config.toml
num_hidden_layers = 12
hidden_size = 256
num_attention_heads = 6
num_key_value_heads = 6
head_dim = 64
intermediate_size = 704
vocab_size = 8111
hidden_act = "swiglu"
norm = "layernorm"
norm_place = "pre"
norm_eps = 1e-06
positions = "rope"
rope_theta = 97600.0
rope_fraction = 0.5
qk_norm = false
attn_scale = 0.125
bias = "all"
tie_word_embeddings = false
parallel_block = true
init = "uniform"
init_std_qkv = 0.028
init_std_o = 0.0
init_std_up = 0.028
init_std_down = 0.0
optimizer = "muon_variant"
learning_rate = 0.00106
lr_mult_o = 0.948
lr_mult_down = 1.5
beta1 = 0.95
lr_head = 0.00627
warmup_steps = 200
schedule = "wsd"
decay_fraction = 0.568
decay_shape = "linear"
final_lr_fraction = 0.0
batch_tokens = [32768, 65536]
max_seq_len = 256
doc_mask = true
train_tokens = 856900000
max_steps = 18267
dataset = "wikipedia_en"
MLP neurons of a small language model. Each row is named by its layer, matrix (gate and up: input weights) and neuron, and shows model dimensions 0-255. Each number is 128 + 32 x the weight over its row's rms, rounded and kept within 0 to 255. Numbers have three digits each. A neuron's up and down rows have the sign that makes its largest values positive.
Before each neuron's rows, "fires on" lists the tokens most often at its 100 highest values on Wikipedia text that the model never trained on. A number after a token or word is its count.

fires on: ". " 23, "or" 13, "ator" 9, "or " 5
L5.gate94:095163125132145149176092116101150133107096136119111118182058157115166156102130088053090179114129118112152139170171108134116142082110104153124229131146092130061139148086108135102150086121111146134095132062080112125144167135124095128118075172188146209129164076107112142145135133159172169164175107134132181083158103152143130096180159184117089118134173086140092135118151100102159124122186139067117179140116035106143151161127198124084140140155112136125191115128113140117123144157140145095133115179116122070092087136105163125121084181054107129132171191152139146133102061116085109109115105138122145108084172159081131202150140185131092137075155101077068139186128078135125152109119146174137096094124147141126145111136104104102155045072101154142128123103130121135134111110149127
L5.up94:095157137142107154144122060137096164110073093106155142065084122111090123111066129092142146086098165073165113132136159169111171128088106159085167158106085181126125145093107178120069117117203113181147147143164151132147162157075082135150097176150145131095175109119080111120144080116084162129139140107159114073146177175113124165164103148155120184105130152124064092127116173065155118169135125149157133122136164173103096087131185168085104138134114102131105089109116153167130100108167106118123099107138068087184121206122095105103118174164198070108118098150131146137149111134092089145149115124134171093117143192095134184145154132154175093115133105136084131161130148147144193110113051168116114136093204183134159063148160104135120126080120124086154149088064109098105159128170093

fires on: ", " 51, "– " 11, ": " 8, "; " 8, "—" 6, "(" 5
L4.gate192:186146149177092150152110117119115118168137129117116139194107116128133082092135075103116105135094156166109161061138166158165020148165129117124121116119119075116100116101147154148114094122181141150149167098159128135164177145124094125154191177143157148157144096068127133104122155176156129054177170096107130160119150143154191118171102143097105209132126091140184101087142127154099089167125119064146093194167085159130109090170086117090093126179113131139104102152179159136146125093139123094098065173190165116152086094109102109071141132118154112154159116119133127133150094180168158139157089039178087114188099135116134093083150174118110129135129161151145084138083146112159122106109197155110114161139081189095167096111157078112146139150110177130181168163128157159144136124101154
L4.up192:116080158147151108120159123146131105118155112085098078162153107108179142144099126149167220138121136102119104161117115221090163098129121128093111159131149126051131129131096182118109104151138187132125172142085181155126162113129105143051152137144110134105132140097129155132148148124100077160115101099118149143102193179172185082139110134093094155155230150126124135120152161097166090172160176199180067075124150138168097084210099158112135130174052144156109094171126157145091117076122130143125128102148116169068130136078092135118177103115141082167152109183170154164131131103117199150102107087124098110152136097142147141111158124111144124100099126159138126146083100126138101158129155146131118208095133103140099115169143162145090114092161116110206168089109169078138098189151105

fires on: "i " 14, "um " 9, "ella " 8, "us " 7, "ica " 7, "aster " 7
L5.gate696:142065127136125070127145110118152143104124087112084140122143151126114127143126127125132201172102121066128099070161150128112132170071137121158106157116103138084078158143070070137114187202128195074154093081111118109130118151108067131188137111143134115126095151162088130116102089137167150060177156157161159111114219115117138087175138129128217101197112184153129067136060117068137118084115147167080126095117141117155119130117136141092121084156144140143166098174145156142084114162102107120170161186130146130138162161119145158125139119121112142117177113113164101172163159113130112143139058175125107126137151126122169148175143155105109078181159048145137172194155159170072163095164120177149117083094158110133133138102130152112116129150142117119082067121107214120126172107157127
L5.up696:113138143058082105109106142128085123091150129142169124176112112123153195154147138088113177173065104089149183137134159156158135154119124109144144069054125154128152148142110162075107132133162166101153127071113102101087094092097061163140196128104124127184113094115071119137150107169141089100157171165145114150147124096086093056150194093095176091145098110122129060090102123132151116108129104160079131117106167128159141088135164149096124142078105175160154125117191123087113181094106102155178083089125139086155184181109150115102135127060117128110129159131097073126142112126113141139135097174106139131123132139160140169173101142101089161173083144146161094192132166146149116076130110099086183128137160031162165091125122168113111153101164078145168111144149152171119127136032111

fires on: "-" 46, ":" 14, "/" 12, "–" 8, "a " 5
L5.gate562:085124130154151153140122138162125142148114141088122119114164140162128192075103170152112136156133094144153141116104153172163122159131164080067145150117109148162133091132133130089142158191132156093110145170118123069107131127153160118170135099149099104080170128147079088065113136161180147114104097194161095162131123140126138157160117132119098152175128149131105097150161040084152179170131160126071042122091148169129107119156133087145138113124139035137164078129165085094099126103121153146096183159105124153138112088106121131137210088146059152125110093184171137148135096131138147179087175073172052109167119147108157199115192158136115127150098155098148080165143146152099129100127176165124114106150105156143103102122134133110206126152115124103134031106076137081158158191109078
L5.up562:150144077199140150171156221093101135103153157128140039119186073124138068128197109169130151161095108160112161143083107086062151091143132211112151119105123118133149036114134101100098132058111157100115112167157086159084110119131172116123141133138188111162120117138124108072159101117136128087123102165137188120137159164110186118151166133121177114227168134153201113122119113176127114101136122115096130124134155167157143138158091094115115090138115208148127132136163151134108107117101119156088103151136168105177116086139118165114114108128132096130098128126093100128123106117129079104151121052133121117113123155056133125111123157172172121087136135132096085096143111064133162189155158203108176152080136098104174132159170155131183111165083112175092136112136114102101137108177111

fires on: "at " 23, "th" 18, "van " 10
L4.gate392:093128045119164105121105157133119113137179130114131207145084156173145167156097138158097114137173104104061142127093117066083201152150156177121134154141105121130169163119157176120137139155110097133173094099114191180172094085182137114189071131134104140173163039128164144099125155103115138113120160123143119088115131155135119175146075182123118142141123110079155104112131085145155075143121169102058100170091121129198145152181118148078141191111108136124131182181124156132168149123147100127163133138078188124145141105095095089089176102101132098120177148161185098134134132186134104150111189126102139106160076161149110168174132145141086043113160122148144081158095100196156086144142177115144107123144048133125083129126139149162104137147122165102179113126096137156128123135168117
L4.up392:130149184178133165179113135196147095096151120139179104096154142142144161161129145121105119127153102112103116125168072161126096090131144079130150128217162137114188126144151090109171100148125127150137163080123111134145138099101119167150153083090144155208113128154134109155162124119097108147122116062160113120105130100123132077097113128156135134101130163136078134062154144137134123112145147116083135113095168184125140090138109142071134082103141106183159120166140128111058153107115131141115070130097153117175099086121114190144173132142140194099123085125134164073139110120095143157127123072122123152159121107149119154140108172151136173148117133096064123152130115153109113157170163119115090119147237122124179096178096076051095078143068140178042048214167082168108110188088129

fires on: "." 55, "–" 15, "," 10, ":" 8, "| " 5
L4.gate417:100083134160123142077170101077112075153104118137116208199171089131133116082039134124140154118128069118195117135131135066104137097210172122127152107136119112095172116126133111106157188157130060122087123194173118122085062136152064105159185118142105104099119095105084115107116136134149121094140119140125143132140169090171153143133106137138139138173143103138110174164226121126102101144084125136086119181150144125090137116153122155129179074062138097094191134162097129097098112083118090111167222209130159115110132093133143142166201150127142171153143128153079116168099172115149138155169137115097125095148140140124124090130074147114139155149153100127163132162101121077135107075123114123156145112137151120194163094103125097117197135144108202125107132128084131139085141157122165
L4.up417:132061126145179129135149137170115140154104145135223099193041090125113093117136046143088092095160119094086143135072103128122142154138181161111107149092173129140134123162146157169115126173131148126142157118171166106143137071104125084142133103114190165132121105097138184189080151149132140117132155137088094127128180092175177120130086133109135137153161139144112159096137112154135151114112129130143154120164146093123126143141129112175134159118099161183124156179181170140123141085170120157168154176111149103040102099157062122136144159122147108167125108112128128117186153078113133132117114127142107155116126164050117101074078167204133164064219105088179169124111134120093070151139171127096189124142073063079165131055124153146131111157099116149156134087090134156142176134111112

fires on: "|" 19, "/" 15, "," 12, ":" 8, "pris" 6, "\"" 4
L5.gate661:047087086147098124117175117156052121062159101120118162151120164089126141140099102105106131118156160201131118091089127124160111139138106144049070126121119127130084100145123100164123086159111125121067103160135158148113168109139117105138087156049161146169177109120120084101110094139105114089117057127116107101173151111189116110146161065117150103110158170166134127130066153089124121110122177087181121075147151138157127155108128105095136170182155142147096177163130152136106168097102063180161094116148088115131123116103091179093105072079102123112102106163101215120160115194169146121122069065138117145195157113152105184111094119127148155114091129139214128194145142075126147091156142122104078127143092143104143132097108134109166098151137090080100152158087144096184136119092131
L5.up661:171132059111143113163108113106080128124154068112112101122166110109105076121097144177149108145122151137157109154090110114046106133185118184182120146124102120060097080106168133135085094105165181136064179144092110135139110089162121074131097134105074127128101116149095103162097089168173139095147098171145107131090150139139215189147147082111081063156122135104196161128137118167122134094164093161108161146103099175150168141050128103098085115082152116122147095131101108082128124136156167177158090115118114140100166117133108076177143139159121174123140147147129152094117092174070163131119154146164112120128126131021124157199084162114139125138096127152087133144158127095153173125111052185150180120135093093132136126142121101147184132152206126142100122197166113105121118079137122

fires on: "' " 18, "s " 18, "of " 11, "'" 8, "Oper" 6
L4.gate458:128100124183149129162185106152177108124104127091145124128146102169124136136086131101128125113132173184159106084078039158106124134118186135136106164100137133087064140099110110069094127097088148111136088187115132091155145144156125130125193128126139124139129114178075117073169096152053152167117114085078129084175111147073060114163113136127163149114138152129047093190055144101130139183098148130167126190160176094089106169101113153125135158155133139124098145098082081106127127111138113125129003128123162105118146110125195103136137153168159096123155167176149098129109135103156202129122132141135122101116138134107195120151127166121136170180092118130099107097120165104138070131177170125081088099149147113103146134075153068136105096097105140150141153109100169070074106153156080
L4.up458:167167064112126169119144135182119135114214159125136083116097096154118130164100088116156128085101141141133165115162120180144117155147135179171097101152107088106144104118111114103148157126122126121116163116171143160152138086117108079152154157105216104134084133153123073123156158087148095170118178104172072101135118127085159123164087142114100141144105075169180134112087182123118139136146189145126123160099206064112119110099152129071168121158105121176150134144123189164085112084114119134175140125178077129164092062104143124110091164101137165132150128148181136121143099102102147098122103195183149168104109113168214112180090118176088176102134073129060146090056087101068104091145071143141138133042159127089104123122164145158094100146134168110084131119113152143097141136164114

fires on: "ella " 17, "ia " 13, "i " 10, "um " 8, "a " 7, "ium " 5
L2.gate184:134130186180122084097137137131170094140116100075124100093139128127116115121126166130095119126150152093103134184105155150126150176123037215156172100161077075098097162127059095139147126180092153055153087141145068116159169151106088169134159156127102192127125147130164116055121106134123123091134178145217158139112148113113131134119200110115157135192117077144158061132141135097090141156137124194125160125127157101199171152154125084154111077152138100147157118131125128126086155139140122163183101161092123136109180188077083094129144145116108098104133104129192126122151179120162121185143118139160098123114103152132103125126113143166099083138155105141145098187098111208130085112110163100115135086129123077091099126062103158096102130130176094095114114211084134139096118126089103
L2.up184:133138148146137133076148112172119085090072178105133188116125100085106105086095076072155111094064099105139137150134118158142158187086144162164069078112109120103114069153100130054145101142097186131139119098100127128141075143118103129115137159184138183086198091109165133149112092146178116082142160123163134116190133155122091118142097149123164163142148119153143129087124120149094117098131121145142129147147139043129105124127164125133146095131103157111120106149140131113140160168115118153171171092133117136181119077087173075116112120132081120156118141115119113134113111188141129154094118157193068119118116081211112132122094062061146085088129145122109139178136055110088100115080111144118164176106170208149134146109176134191116127197128155072138106164119086180123224122158169

fires on: "of " 15, "on " 11, "e " 9, ": " 7, "dated " 5, "ency " 4
L5.gate279:178066149135180161145142122149069160129189048140068114151173152148112174203085140153113123134152185181090120131105122066177133110148114070096122072072170113151126162148110121139055162108162119127131163106125083127108160068139129105167126068076123136130121148156127099133089100101136155131093104138117134112136155152046155185162081136092198098117081093163140112138136097130125158108140127145150161148072126091082108150092142152133122125073125074159143099120144102101161176115094193107134091162152187040114128110113150103082126123125079124118175117130141124161096106139125144076151159114152108102153159078134123138156156093092077094165105100153117112154133149142099105071129080154087175112144090094109142084173179129123147099091122106159121095127116079120161148096074208
L5.up279:102135119193094134159055128096064165135109159116110141157113108159148176155150116120137149145101105084120135124110132102123173120112142152155150134117087155131120130095168147135156079150097129159109167183125153139172058133117058114125168187132069176120097096130087163126160099101124104169104171117166199062078201134112102165153126150141196121168144106113147167123176127134083121129102143115148107148082095084184185194107076131181187108098116128197112101113107176128151221121134145105133077157134102139110080147126153146139196117124168139118123117176114078100066167121111111132089151102068144135162077105107114162118096150148113135114118135099127123145147120152198188103036143126125152070130113108110103159175106139118099131161063161129135156155089166105086157100089118

fires on: "as " 30, "called " 14, ", " 10, " " 8, ": " 7, "\"" 4
L5.gate308:084133179076130149179171151121127137147124169061092048193166144120166151156157084191085118133165124116141158103142145164115128097126037124177088166167149128075091159050134155152081155131133110093122118083167077108127172120159089130118118095145112099118134067109167116112061123130141126178123069157126069120166101134064089118135095117135143128059089140173108149105135139077111118144100089132083097152146101148140108122174106118153127143109134137115091100135091089143105118142113122145124081153098088142114152115204118141133212151138117165092118163118151163179154070139114116100148079153140130129155085104109119144104099089137162143131148129095157122131115180171070119061146111090094120134185146165121073125191186177134118141143056180125105176109151146120157108065100168
L5.up308:108138144142116117077119134108120093163114086103098125125198168111051113138166097144157107150134143107170175094129162183105139147097116086136129136090112144096172108089135126124118146105142138100092149132103071157161101115144147079119136125140075135136166109096171119120132177178182047140206109136086101162145119164153022171140107097106158204105131143118100113079098121128120137135156117134135147185120141086143051154139176157175133113052127134085115073110096094124160122062127118122197113122111134093100115129130052102067165150182142177099119126166117168133145144088159124143107069140092122149138142118110125161169127094136052124155145122097137156140139147150124079096159132091091159069134139065157083131088150148121156113152035069069197113138109158117118140113124168

fires on: "um" 13, "i" 12, "d" 12, "od" 11, "it" 10
L4.gate673:087133126132147133173104044127162146132185118148107128165124132125142167183156089138141106096130095124141184088099131112133130091121123079114108148156131103117145130134074117140134075098079128073066128110069090148140144108058121106103161100149074178156153195123081196140105175141120120153143058145044192158128105100128117128160105142064159134077088123128108147119160176142084146153159074145102123112099113084100162205161117149119160209074100098096128084098136139083112114159147096124102147191132140105154105122178134135131100086099128159128072105089108074187082119124116102173111159149137135173114146155109156169138140155062105126140160113159130140085073112161122146149167157091161069159071100151154122127150145157145125115101184098087138151045140154124142122064110165
L4.up673:116059107154158137103142098152159161126119118155133096170087095110083141148130217094120091175162193135054121098127127141085173143101115075139121143105146182129142132134168146128170095150139164101120117094154147103107196159147108165131041159148172138182108161153079099122161085179155159145112171082163120142146118119092086141092167089078134079133165149111134190178103136135186114127134170110135100215140153189110163144129155133165154148097177168196147167104124104123157111144155114143099067162114131129166102073107119139163151125099107101179142087087100057099094150143151135147140165129159131139189079107141171103102094171117144091165148139095101087096086101117138178165122141116086146103121095108147070141111108128145119167155125147114169123188138161194136081135182179

fires on: "of " 57, "in " 16, "el" 9
L4.gate256:115070129140084101103098130156068117124213130114150133118119157119103119153115150143089130130168147192122140081122121109091192134110054135114136195148137070099130090135126137182103164122107080108141116157179153069110102146129183096203162117148093071115124145127129132112154107170062110106126146134119099112134154096123185111105082143113142113176139093165108134114052143131131136158111150098174087135118107145174128109165130193116173099131116165119113107099114136129115096088126055075175048168179138061069129142149151158154094159154174130141107173142094127072142135150128151181153102143115137122153141142125075067087110175121112097156075139121109141181098144108050109075110152122129104147150151121150108140123086136196090071196179125192142178073166137121128100089130113
L4.up256:057158126142113134139080117123114158162187171183169066122141068129113122171115160142142174132100167130121138088137144113079130105145169134165166094088126084125130122131087120157124145112146118097130127195124153137161147079100131101143110185103178071074135111114145059161128114123096124130133087129159078076106160161104127107161104101137105089139139136152096149088078088160143115168125125132093136094110154194139173083124160115103174182126142109113177144073091075120099164171151146143119117171154108153179122128156180211144079093128070139052149084122129113088079165145118109142117113134098140142138048099091139145090112082165128123109154133123146158117124168138130151144147156115167160175084141093133084113096140094156128091155225107080109096108172164129184081141023172

fires on: "or " 33, "as " 21, ", " 8, "and " 7, ": " 5, ". " 4
L8.gate40:135108189138160124072140200121087104188084124062069142161135137133112138120081066111128104121122092152136098204104144129086137135071103108104116157150153177105172075081133162149122132137075131155066076134090093095182166081156093109116121077199128119115209095134169157142127151067117152105144100103114113155135118141157136114164113177135132111155159139157151116119157115116113130149161127086190097183091096122122143155170114136169095185078161139104107136110171156190068151096111117117179138146111142085116136153148095108062150162090092122164145143102158159113080099118119175088151157139092177158143114127140159099183131074107160144150116127157153114181107162217102127133140136107092110184111131104174132155159147139103148151150091120110101181154074058142127143069124182
L8.up40:082124135139097127139202146115154122095124139077155111171177105097096113113100129132118150134127163076218107149093171134070121157151110087150115163161129124096119128135114110137135131166133131079109128108176140135090184153092145090167129097134113097169112141117193134128164126144099187115165185095073112113171103181138113127204086123135156143093124109199098147101105089112128127102148151112164125152107130136096095139169145137160144090077152137122084135167134103173107078087150143103120133162192151168058112165152140134193171121131171113040128181163127153160142217152122095117145103087140146111153115136062093174139098142117195104138093146142100124099133086135187166067133059175118094151148142117181140120144166053181127092129103093129179109114066082120118142092116180

fires on: "(" 41, "add" 8, "i " 8, "w" 5
L8.gate46:186136133058127101148113102146111145130122126104152132183174123154132122131103109175051124106075121114195179109101148156108141195176167118167132095123155114134139104098097126107137152150123151148143081091084137116137180109146097155147136124098111178161107152152063190137127171110167074157141141133127174175113155130184113082174095115110097080225124109089184090136110127103129153145054145086072169142117162117141138155076160129088145135117074162166179138070127139119124114126184099047127108131129106147143139110084110085143145052091120155119155191152152108182131148142098140096096132108116119163093113115132111152119106168101119070146123145090112093146099149112138100092070151203101151142079113078169081124137104170094169100087170171204129068098159134083134135157134147
L8.up46:127120105123055103109133145138137121149143140142144156150175109087132131175180136118120063153167156059133124225117172131111140141124103116114153095133159102119094157122101089090101149137120137134178159140143147148140064120117127154143163105078172125145161079188083174162064116183145073083137108161124128157167130193137116135154123108118136094114083141057138157057141144098141121155167123098142111124163194136071126126152155163127089110087111146126165145101149169092174157136135055107157132113104151135162167091133151111115116152154132122172141157128159174184152151081160130100162094095164150130137093106194156165188123055152110172091140107193153100165201093120149150106154061089111069099083131126119087087114125135126175083097099067090117132154094143093088150150108203

fires on: "and " 70, "but " 8, ", " 6, "a " 4, "to " 4
L4.gate49:120155161137066153141156110091129136168156184112109151216097159117154159106149162127136070071128141140162144150099118032150140130130061165126097165127124118157129112132117176162159111141118192146115093116102107089109131096122157157093140105093143082113140110115083158115128139126125124144115136148134112167175088129126090102152053152079204087144157154088123190169074145124104118139135137101149126109130088122118074154127109160127096155162160123164161175136152163183095126103201122060086083085165148108208100133117129189150133141133140106115031078023180115168148137159118134101132158112145125136163109143114092156118128097106153130103139107137154155135093159127157115149172157138089071145130110139108181015168171114181172142115107140190129139111137168112099112132154146
L4.up49:160150118150091135125102137114180083123122126142132084127142150094079143126185113114106089128133190140136090154097088145080110119110104164151131073136116106211087113154139062138131108121104174154126149245181113071125071168124130145184135127102096153177102125093082154084150165114086136103082172120118096155145145145162089100195136094163146156101137131155107205159151124113165117075060136148119187159115150079126107117108125066110137122104147175112136143105128132040134142087152172098145130117105189111192136141145151130198128122089150121175075094117153109109143137159142116113127093140167185061163131139138101102115097137107172096111148101184130139125061058141127125163123104139115084126130101127173115134200152057177125191174171088146098093117140119143141127116155122

fires on: "American " 19, "of " 16, "and " 13, "in " 8, "former " 6, "British " 6
L7.gate7:082113117111142136072102103116114164063167180141219201119114104119149100121072125122133134123199215136171113115093096130102115097119138107182131171147102129067147142124156110128126171165155151065096107148113188114138129132151129171148125168156088167114209141131154086095124133125080151097053106132139101150134172115103135123107091108182177115225157148054139170149100109193131132150144144114155062148159146118190138083111124128127120088154076138097145126126174151132186101146176118103109130153117148153108104118181149154132138176145098155147155128113096190120146188130107077082179069139147129047146168152178128141083093112083124121118105103092151129153090165139142111085163166106137129115158142123097164107149142137140087137130179150109186101125145077119071120127091117
L7.up7:116158110097149116119096167153155162090105141169152115140093110176123125085072179150158149159137151068174148179131130101138126164087181140043133117135099126099074129155158095162101126142143142109146033115126167104247089172154089189120111097118156099125119137153143131121126104161142147109156146190118101073122117089130104128135118104130093113150121137082136113079082125156166110128116156164133109077141142040149168053120145142096080183145190151160112096172127065106062140136158176091164101124139085080124115076095098147152140129127115111135128150159191147166155181074151126131181084171111097136079142157128181130181090154137108096133107055141090128127098166102074117130170112180136105164106153100161171091146172129123136134131092118136146179129128153110150130121104179

fires on: ", " 19, "the " 15, "(" 13, "of " 10, "−" 6
L8.gate635:131145177150118115121105140120081143086098064112115159120095078060124158097092092133096118162162092133119161129143110137113134116171070121120107087146112126128118154139132159099102167190142147134118109125155138223185127140109073110105140107149141115104117142136072188122143137116161150101112162148119134108097129161130107151145088184122124129073219071134144144144096116128155130140055123139069087077104132175093089142087137137110123148142203094104113136085119132125066195134123138098052119132116104106094119089081064204154149093146135137162071128125134077105188090175166087059096116039173115136156127119069091131151157075089127133145182122196118110077111160128141147100120148144121122186170156131154123072123149184131085127114115148119104160057152135147143083155146129
L8.up635:112092122142106081095094201128188094165153091104163041140144137141100155150101149155081108110204190101135139115070130132130106121129155145133089126122139115165101130093129147084101114084174104130108215127132140137120077165182131121127150189120186092086069111136156149088132111110151076164115111123156098155127060201170134090131193146101091145104190135131142087090121096129148093078135094163174149062179103123149167146149108082136103126131066168150100125101174117096178103123163009117129090128112167137113085156090127110116156156140154130091111143133165176157171114125114138152138147114112092156102149132097164171125161133148139121123109141169170120098081112132116185092105093097090200165099157125122151124144100112109080084119111112116206150140120093163172168103139134

fires on: "y" 54, "ro" 6, "red" 4, "ey" 4
L4.gate408:057090115122117117085110113145102149175143170139139156145112141106157158081068127139084152144191095150186139173100064076103118144118177073153152097052188162124103087153073169082140112142089106162124123108155122152135095126110195102117143111123140139133127151131120070191156120126111153166107116142117178134092119154158082037063146180099107147174092097091081171146144150148143155106100144121103145109146144174156146136140095050120108122182126125172137129149139114118200189142102093132109160137134104144106110091086148113127147113071115055113164146164105084085104095176141128122077052105086108130121157153056073085118110106096126134158137171146199121137072103132117090100118146120094135106136058114083086100129106136151122135179096155103163122163158123118131134145168181
L4.up408:178092181159138122131178224139139090108090101062190182138100127142108134146152099124083185142155124095127137139128110144097171123155128136175116135158140131072170143133084140150111126122171117130103142074112141127158172151122095092119180122084113151102162105107110125165139145119128071150112079098097083103152162164102084102190084128113110144089129102137209143146096097115104128153179115116066083144105145082115109152103099150117076118102165106083133131200122165177108161174114122147110163120150126137198097162164124162186122089144074081121125200109161127168130096125155092122140157137098077104130137167144163161122096055170140152088154094122175121144135122128078199170121124110091115138230098182137151172108096143089124190141108107082105132131131122084118101172064160

fires on: "un" 22, "not " 18, "t " 11, "if " 5, "of " 4, "If " 4
L5.gate637:121130114118118132081144161149133131084119164087168176107089120148131109133141157098148150164137087151100096127078134110073140162090125115156071107120203100134124176117103176122100157104120075083097131176127097176157104166108128169163101127114136122143125102072045117109113167153115119186139100110106080114129150113079117206138067149121164133080046062077140127179120123235090102103128144081151149119128128135097116088122122076116163111137075115074161165163152159112158081137165152170181138103151120163147141143176122180152107150120185122118143188168133083139082161150110133088200137153084129184139114140157160090082076118101191083156092099137093132101126123115102186093148133144090120150128140075149085152116094151186134081105125113124091103146130132195180115109135144
L5.up637:132140122135088115137098126107085114122107175079185135098122122149087108114150145156155137142149143121152152148122169144071144141185151170077080173184122126136099126184150100163150097087142091117154141149111142168139084165124117136191185150116110108142097109159097135049093095138096129135150117139157159103148163171086107122101148156101100104196088053126095148098102153108071154120089108140185149081152129171149187091132136122151120144157091094127053179162072121129122114171174132115123103165095217171181111113130125123125110092113161145127150154100116098129061217177131093116128165100142144093095131083086098102056154151124111078138086146142157086144144111141136120142164091084205137180123154072097122097121097105087155100182048117096170069123111143128184131155145140

fires on: "R" 23, "j" 16, "y" 8, "ro" 7, "r" 6, "two " 4
L8.gate258:045098137191089129128166151182110158104136173113180108162122119117141125162114134165091123142123131121071118167137145085121173194039139121146147138172095091157175154154163132128121092104081167128123150184171158152081135124096133072087135166158185075112114096120139084150132140101134148168128120164127130139097123159053128114112136193168172107132114164138152114139178150111191155152145123105103066171159129181088131070134167135084075142124127133137132146131130130095152126137130112141139158155121069097153121099098086157138147120147098086141041098167090086145105168178138080123173087075094100178163198144087131131117109106140154131142094143171073040175118136132079117133074159091095118130132085151153142086142106096147102135184144114097140105089160139088184152104159186
L8.up258:126151171131131195099131134172094138142118095195143100105143131112123120113119134111135138158125161150146087108133101142081188114133161136079126114187133142159110130137151153101101087146139080170127133107071168112175135084098124057074143116142085105074100208122144160113111134094135142141097113138095120082138152130087135118101112088071165125118109124089168176116144152123062152187095164098141069128099150097195162096076121088128138093172094081153140144181099068099143177083130168070095135115095126147103144129132163173147107126199160131216150126117187099096073138123162109146111163167129070097106090103139166209105113191088157120120142120134103122202109099188077159097111168162138070116151083067147161070130129138134162100144159162105151136153124141177152131110090144

fires on: "only " 16, "at " 15, "ast" 10, "th" 9, "at" 9, "15" 9
L4.gate183:127117120149133127102161116124114126201120136106099118124075082149186082129110156109140114142117114154103141209106150073167134162110154182130173158147142104087108150061188113148165120153095096089060130169137100091121103135124151090092086126129153119181104156158147099102134185144078083123134117091107140109146088084178171133154105169134084182128156148170171105145058132122130149174129152106105081115125106144171161124201089180117128126086130108105149123155100125130144134106122133121143082058094101093194065056069076151070195135105137145140181154131169167149116093176090108137163088104179160095136092101150087132104163148150113156148145120104145097122086110167177107152159196148199083124115135150131095095176090143137124167149125176093162118125112189126167081157129094
L4.up183:119132088154080075126202123153152101085109158116120135067128153110106162148115129135071181131134094093072080155107075089069147137144145156124117189149133112097123168118095123162179076104135127111114153239110132129137092154076151151111115177130148091170150142188081070111123158180095081107104165135096121192079132153126184111213122088112156165075161125099122141143091088100074116136120115085054112176138111179159145129152133164083122115093152177115173188140170123117097164115139119175119132098137158130184099148195153147123127097123102082139151148153141162072078128141101144101127102144148154166161078121199079132138118149115118089202158120159157146172132135138116158111146151134119162139103120156133128147089090176140129124106193087121132081133129129140121126101098052

fires on: "ú" 18, "í" 16, ": " 9, "ip" 9, "of " 7, "on" 6
L4.gate244:086117068131133041142139139154145097112141115118078085047068106156117151119123139076090130170148139156148163096113097056198138139137147152172120145117145123089118091169106114114111146163093154083135053146115126156092081123076135123161100152140186057133102055127151129157163126136154083117100104131158063131082140106149134103155088122137163108144111137135105116175178146118152175058088139169105106118144137104184117155154106129132167099210120125157112142124132142136079133131075104072188174144157121095131051211160132192115123091140111119148116071118053078127121139113149088146050176102154115146129153170121116153103132148089135195150141160126116122116127100165173150141162116129124173126121120125102100128148148167163123151089146125105209114086150186130167145178127133
L4.up244:077113133117137127125127164150203115079165107186075049200138147088146149132104142136116135196104184130155181129179118179126136100152104164111134133078095134181146112099095150134171169146086150043151143080149147074159082099058157127166169099156157100111104161135116086158162132139120125169117095154136126144147133102152114140122164094134086162169167111139087160114081144146166163201108067130172155123148148144114176136163132147182127128152106110110146117121119082184091119139185100089141164181150146137112138181147090092170089110129080116119119134129113132135160143101176134143048180101117207133161154109128101083079198154151144095134104144146094116164113174084085160157205123145167148121092167135116106110147090116129101084151113190137146108101151153120103120104066148

fires on: "-" 38, "–" 32, "/" 6, "to " 4, "al" 4
L7.gate386:151108126198126174120109128206119146114118123159099110117094047143143114125148135066090138134144137125216128087150177151074154145126144064090128137116108124209157141103130103111137147070091164148116117114157135189135092098113132113125174071150118136113117153092079080134075111142147100170114141153131155146184137069180105133113097135083125120180111175157091144110108124066149159161133085097081138119148144120132105120199085091100130088184184096143111144099154175141104100079110115145235083098124127112131082106108131082174152166164106124157149126123158123127150175139174088117088171084159125108158144141141088126120177154115118153142113186087078109108099098138194163129115157119106111195188095130138148139120077164135115152122130096124143102113150053163119141211081131
L7.up386:159135127140144167140101155101174166121126121124126136190138105136137104103064074152142124130109071156120090156126115167116200155160175134160104131119096092118095070150085123108133125166074173121098168150128096166112102121113110147108144122119146188103123158058091175116127114051131099204109137171144158110160222123157161150155138149139109125080096121134106075088117133080087093121058082111080138152093153153108146108147123103130141124115138096052134190085190172142188162153151108190186182142157112138074132114142141179194078136112149154096103062112098166123147146102144129166169143139167050117161145106138095104115145107165144138116163095164149114224110127125100091182106146181079199145102144115112109121130118107127136128171157109117122156142112115109098138078171099

fires on: "\" " 84, ". " 11
L2.gate484:127100187156115157115110181122174096075159150115092100114158118118116121145170135077151114176168147173082099159166121155116093172115098134127080105066134080125142095122133111186178089090100146101106074095170151148142149102131133163094126108177142134112092112139093169103105134176029068198111160132057134158140137137074086094134229142107106177082131128131089090180127107083081092151167162120152143079148123149083136170148143096120114100095087191083151125097088136179092173132168147205158177132095143102125133126166132104062181117132152098116119125169098135144170162121092108074140143143115136127128159118117138085086086112149156122112176154165177143120143148111121108097089141109164144095144128111118133197104084097127136163074136091171097139083126126114172194135120107
L2.up484:137125096110154092087169137151181113085190133061092091070138131129062096183099130137117126097135157113155127159034077131127114085135090200114171157128123154137146119159108131146083124129146152172175079110122169114121105154085158143141151113140114171168101134083118083171114165082160153147118136163082132187141106145109128113106137105089107104089148143113097107154132171161131102141122080153086097100135143114139135034077132114111079118130120152114138130092142168107169090160147097131109197117141149153133107125117153134153119112119142108178110153121107089135164117105121071085097128125129159109118143137139198109105125115155114207137111096090163146117147097148085149123129115083180173060212057104170210126148126150091111157145051069211065103098188125134146085122103149